MLP neurons of a small language model. Each row is named by its layer, matrix (down: output weights) and neuron, and shows model dimensions 96-159. Each number is 128 + 24 x the weight over its row's rms, rounded and kept within 0 to 255.
After each neuron's rows, "fires before" lists the tokens most often just after its 100 highest values on Wikipedia text that the model never trained on.

L2.down1005 [154 122 173 126 108 123 126 112 141 142 121 185  74 102  83  89 148 154 142 112 140 103 136 117 130 116 101 108 120 106 166 127 146 105 122 121 177 135  94 118 115 107 134 111 119 158 133 150 102 147  93 142 157 111 183 109 103 116 101 167  83 155 162 108]
fires before: " |", "u", "0", "a", "y", "–"

L2.down802 [166 146 160 167 115 155 119 145 133 145 110  71 111 130 131 126 150 134 129 118  99 143 106 129 152 129 107 124 133 115 123 142 108 154  94 160 113 146 115 119 127 138  87 153 138 160 118 115 142 127 163 115 148 184 159 139 159 129  54  80 138 103 127 138]
fires before: "S", "al", "es", "e", "a", "is"

L8.down533 [103 136 177 113 114 114 124 127 130 136 122 111 143  87  77 159 110 123 110 151 143 105 114 145 118 135 107 137 148  98 128 156  89  87 126  89 138 174 105 101 101 115 111 167 166 125 141 153 159 123 173 141 155  82 115 110 155 102 150 137 173 123 133  87]
fires before: "an", "al", "d", "s", "i", "st"

L9.down701 [133 138 100 137 115 101 147  61 127 132 125 140 124 107 167 144 126 165 165 184 106 124 161 112 123 120  90 146  96 123 124 137 123 163 141 126 135 132 120 157 167 153 134 158  86 100  86 126 151 120  98 112 109 138  94 156  89 165 161 158 149 145  82 114]
fires before: ":", "-", "so", "it", "b", "ity"

L2.down905 [ 94 147 159 145 165 119 146 141 141 134 106 118 108 109 135 145 151 139 100 155 158  90 130  95 119 112 148 121 104 131 128 157 120 153  90 159 118 124  87  89 123 161 150 121 135 122 177 126 107 130 150 112 146 123 138 120 152 145 143  94  99 144  98  89]
fires before: "v", "ver", "f", "g", "ies", "i"

L4.down191 [140 141  76 112 223 116 117 165 114 157 141 124  85 116 107 134  66 155 127 158 151 129  85 150 150 134  86 129 116  67 114 144 117 118  80 146 143 144 134 131 127 144  97 166 106  88 149 122 111  72 127 143 111 119 113 132 124 103 103  87 132 133 144 120]
fires before: "at", "ation", " the", "r", "ed", " a"

L10.down605 [172 130  87 109 113 107 100 139 160 134 130 102 115 135 118 141 103 122 126 158 159 116  79 134 157 138 116 184 144 148 137 142  95  92 147 105 108 108 109 131 166 131 140 127 147 146 158 106 143 108 162 121 125 101 116 154 155  86 124 115  89 103  82 155]
fires before: "v", "d", "en", "w"

L10.down434 [104 137 133 122  98 124 126  77 130 116  99 166  99 140 132 132 110 155 123 167 112 143 165 101 157 100  77 137 145 159 152 140 109 147 151  95 104 153 110 133 148 131 121 144 113 113 121 150 128  97  87 152  85 152 194 136  88 125  92 124 119 125 134 143]
fires before: "-", "\n", "so"

L2.down166 [137 132 104  81 146 146 129 130 115 137 175 126 121  90  85 136 143 144 133 121 111 100 130 108 134 149 150 148 161 116  67 150  58 133 121 162 128  73 108 163 120 141  97 167 114 157 124 120 127 103 139 165  87 129  95 149 143 142 120 184 143 168 136 160]
fires before: " (", " ", " the", " W"

L2.down617 [109 107 103  68 143 119  93 128  99  95 113 128 149 138  87 140 125 119 136  63 126 119 139 113 129 147 155 133 136  96  91 105 129 151 115 192 148  87 122 150 113 146 141 105 113 131 119 120 141  88 137 109 148  93 113 138 116 127 187 129 122 110 120 133]
fires before: " ", " the", " of", "ter", " a", "f"

L5.down205 [123 100 135 124 110 119  73 146 114 117  96 132 139 107 154 105 146 135 128 203 122 126 143 114 131 146 123 137 129 150 128 153 140 135 131 168 119 163  93 106 143  90  79 157 131 140 132 128 111  98 102 137  91 108 160 145 127 130 132 148 107  98 135 134]
fires before: "\n", "b"

L4.down732 [140 129 129  87 130 142  94 139 154 148 176 161 134 116  82 101 106 118 131 129 101 185 116 115 166 137 138  98 129 130 164 125 124 111 130  98 122 100 109 167 150 104 161 130 116 130 136  90 111 150 109 129 122 108 151  77 101 161 139 148 100 127 120 116]
fires before: "ing", "n", "o", "on", "a"

L10.down260 [162 117 141 165 133  91  94 142 125  87 144 109 137 109 143 113 157  92 114 153 136 126 137 152  93 143 152 145 140 157 158 101 106 125 111 148 125 135 101 100 187 159 109 127 140 145 142 139 107 155 119 109 126 106 137 141 142 159 158 118  66  98  66 115]
fires before: "er", "en", "ing", "s", "d", "ent"

L5.down73 [142 108 101 108 161 113 109 148 165  99 127 139 133 166 123 141 115 101 137 131 103 143  90 112 124 107 139 139 150 131  92 105 141 103 141 103 138 163 117 132 153 149 133 119 109 134 156 117  73 140 119 103 154 124 135 117 111 152 170 129 129 135 103 118]
fires before: "all", "w", "al", "r", "ing", "le"

L3.down795 [ 95 166 117 111 143 151 134 106 153 155 121  99  99  80 137 118 132 119 112 140  90 142 150 182 151 103 118 120 110 161 126 158 101 177 123 150 123  86  72 118 145 131 148 130 130 168 107  90 143 111 149 122 137 137 165 117 162 157  85 123 183 154 131  97]
fires before: "e", "er", "t"

L8.down596 [150  92 126 146 130 116 129 105 134 131 196 151 134 114  98 119 109 176  87 143 160 129 163 148 107  94 140 111 113 119 119 124 114 132 125 127 137 127 140  95 118 121 121  97 135 128  96 130 103  78 122 132 155 131 136  96  98 131 120 159 139 166 161 111]
fires before: "t", "v", "d", "p", "s"

L7.down366 [101  74 118 147 136 143 139 200 170 137 109 130 118 151 151 136 160 120 141 117 104  98  71 138 140 119 138 116 114 134 129 164  94 135  96 129 164 155 127 117  98  88 132 164 141 106 107 120 110 100 141  84 154  69 135 143 141  91  98 160 112 165 166 138]
fires before: "en", "er", "y", " ", " w"

L10.down236 [162 167 119 142 107 154 105 133 123 117 147 146 118 138 115 142 127 173 123 137 101 134 123 151 134 123 132 128  92 150 140 128 156 126 146 111 165 103  69 105 130 166 174 142 133 166 112 105 100  93 133 148 158 108 150 118  97 152 141 159 100 124 129 117]
fires before: "r", "en", "o", "ing", "k"

L9.down226 [101 129 142 164 169 117 139 105 103 129  72 118 118 111  68 112 163 126 102 168 116 136 102 133 101 139 106 140 100 140 141 134 113  91 128 110 117 108 128 118 100 147 149 133 142 152 146 174 117  84 155 154 140  86 118 120  92  99  97  87 162 119 165 137]
fires before: "al", "s", " |", "1", "es", " m"

L9.down472 [139 137 133 100 122 136 150 116 154 139 110 122  95 117 150 131 144 131 123 156 142 117 149 110  98 159  89 129 144 142 157 118 103 108 123 120 119  99 155 116  48 119 101 141 136 140 154 170 147 120 128 134 167 146 123 165 176 146 115 123  97 141 108  86]
fires before: "ord", "on", "or", "oun", "os", "ess"

L8.down892 [154 126 141 155 120 119 142 124 116 140 127 113 122 147 151 100 147 173 122 152 148 146 113 132  92  96 141  71 147 175 154 124 115 129 116 122 130  89 118 146 117 149 163 124 117 134 122 136 154  87 136 122 160 138 168  97 103 151 125 132 139 142 122 128]
fires before: "m", "n", "ter", "p", "ric", "s"

L7.down265 [103 122 134 107  98 111 139 163 151 111 134 163 174 164 112 149 137 122 142 179 114 146 177 119 111 114 111 106 129 152 132 141 127  99 113 117 136 122 145 100 139  90 103 150 103 133 146 145  86 128 122 156 110 135 117 116 145 102 144  89 122  84  81 118]
fires before: " ", "ber", "1", "r", "2", "g"

L4.down107 [140  90  93  99  96 103  88 177 154 111 104 124 143 144 140 150 130 105  99 117 162 100 121 123 151 147 104 125 118 116 144 102 142 136 157 132 120 161  94 147  98 157 163 114 130 120 151 106  89 163 150 155 200 130 135 120 113 140 130 146 126 148 108 150]
fires before: "ct", "ent", "ro", "v", "ip"

L4.down716 [110 118 140 162 132  92 130  71  96 106  96 148  90 112 139  96 172 126 141 100 138 151 142 162  76 180 142 112 155 163 135 127  78 108 112 111 138 144 157 115 120 147 148 135 158  96 121 162 126 122 149 125 183 118  82 134 117 155 112 107 136 140 124 157]
fires before: "ed", " |", "s", "\n", " of", "ing"

L10.down44 [112 104 149 164 124 104 110  89 115 158 113 156 106 134 113 131 147 115 132  97 141 118 117 150 124  95 124 148 153 159 116 143 118 134  82 142 122 153 111 124  90 120 125 176 122 115  87 186 149 135 161 155 133 144 125 149 153 114 147  70 135 103 174 145]
fires before: "d", "n", "m", "s", "st", "l"

L7.down789 [116  77 123  97 146 114 129 103 150 199 132 119 140 120 106 129 115 120 146 164 157 147 121 109 167 141 126  87 149 131 142 149 113 148 164 126  71  92  97 138 100  95 155 139 111 146 125 156 133 102  86 174 111 126 153 145  67 110 112 128 161 137 132 143]
fires before: "her", "n", "or", "t", "a"

L5.down518 [120 134 130 122 148 133 117 147 169 130  98 122 124 142 137 134 135  62 146 101 114 148 113 164 159 131 137 144 148 144 112 134 119 137 112 132 141  95 114 144 138 156 160 154 144  92 120 175 106 106 105  67 122 123 104 136 131  95 119 134 154 123 154  98]
fires before: "er", "w", "ly"

L3.down275 [ 77 117 109 155 119 178 145 139 139 137 148 135 126 121 165  79 159 117 141  98 130 115 147 102 146 163 111 155 111 137 131 101 161 124 109 146 156 104  90 146 151 133 154 153 164 133 139 152 126 127 128  74 136 114 165 137 144 105 108 107 132 119 141 149]
fires before: "r", "er", "re", "ur", "ri"

L9.down792 [ 97 138 113  86 151 159 134 100 132 139 142 138 106 116 130 105 121 147 115 143 162  71 136 110 110 126 148 139 107 126  97 150 126  95 132 145 168 153 111 158  93 148 153 124 109 168 132 108 114 129 147 154 163 136 152  98 125 145 122 139  98 140 153 167]
fires before: " ", " |", "al", "0"

L9.down597 [144 164  94 112 140  93 136  95 132 123 150 119 130 129 120 132 162 110 154 178  83 143 161 166 120 137 127 126 157 133 123 125 161 115 109 164 108 111 143 135  87 116 146 150 113 110 131 147 111 104 170 144 117 133 138 120 167 134 128 139  95 166 139 110]
fires before: "e", "on", "ess", "im", "ed", "at"

L7.down663 [113 121 143 171 133 147 130 175 116 104 120 128 128 151 114 168 105 132 103  82 170 123 153  64 132 169 164 158 131 151 121  88 165 114 144 140 125  96 162 147 124 118 116 136 142 129 135 108 154  85 140 153 175 124 100 100 121 128 125 144 169 101 143 119]
fires before: " ", ",", "0", " the"

L4.down713 [100 124 103 101 147  74 109 110 137 172 100 111 149 146  93 139 135 145 135 108 128 105  90 136 104 134 161 109 180 117 144 131 159 129  88 111 139 134 139 133 105 149 122 161 165 142 116 157 119 117 139 120 134 122 100 140 101 101 120 105 126  97 118 118]
fires before: "n", "al", "ial", "ion", "s"

L10.down931 [166 155 126 161  97  91 131 122 131 135 121 113  90 153 148 116  84 131  92 134 145  97 147 131 130 121 148  81 128 137 113 129  99 126 121 114 135 114 124 124 113 181 110  98 100 166 116 148  99 112  94 138 154  96 140 129 103 105 163 147 126 147 123 146]
fires before: "t", "p", "gh", "ld", "s", "ri"

L4.down290 [103 119  86  95 100 131  86 132 157 159 112 174 120 102 141 129  97 164 114 203 133 122 127 120 120 124 129 134 106 146 139 153 160 153 127 119 136 127 134  97 131 107 163  87 127  79 123 137 112 115 118 145  75 154 129 144 117 152 138 107 122  82 109 106]
fires before: "\n", "in", "r", "n", "ri"

L3.down45 [114 189 122 128 120 139 103 148 141 143 102 102 111 107 142 116 142 158 123 196 169  76 115 152 130 100 137 123  88 116 152 124 136 144 118 133  76 134 106 133  99 108 126 126 140 123 150 136  98 153 145 153 166 134 104 107 137 140 144 152 161 120 100 162]
fires before: "v", "ge", "ct", "g", "ect", " "

L5.down148 [ 93 125  97 135 187 139 122 138 148  93 131 151 128 131 166 111 128 100 121 156 116 148 131 140  99 131 133 136 121 161 165 147 140 134 126 149  97 138  95 121 157 144 135 136  95 128 151 124 135 133  79  46 156  97 147 145 100  93  95 153 126 129  93 119]
fires before: "k", "ation", "h", "at", "ing", "er"

L9.down852 [106 123 118 152 113 130 147 141 165 170 120  99 115 161  92 140 139 144 162 152 128  93 112 104 119 118  97 148 131 118 150 120 137 122 117 157 146 142 157  96 103 117 123  80 141 112 142 142 111 129 111 153 149 104 105  93 126  92 156 102 160  82 110 148]
fires before: "9", "0", "1", "2", "8", "7"

L2.down533 [136  90 122 128 172 126 112 113 115 114 115 102 142 149 119 130 103 156 121 169  93 173 131 108 141 146 156 141 149 157  95 113 177 151 138 101  92 108 114 128 106 167 122 118 149 108 170 128 134 142 142 177 134 129 144 132 132 123 121  95 134 127 164  92]
fires before: "d", "or", "am", "o", "le"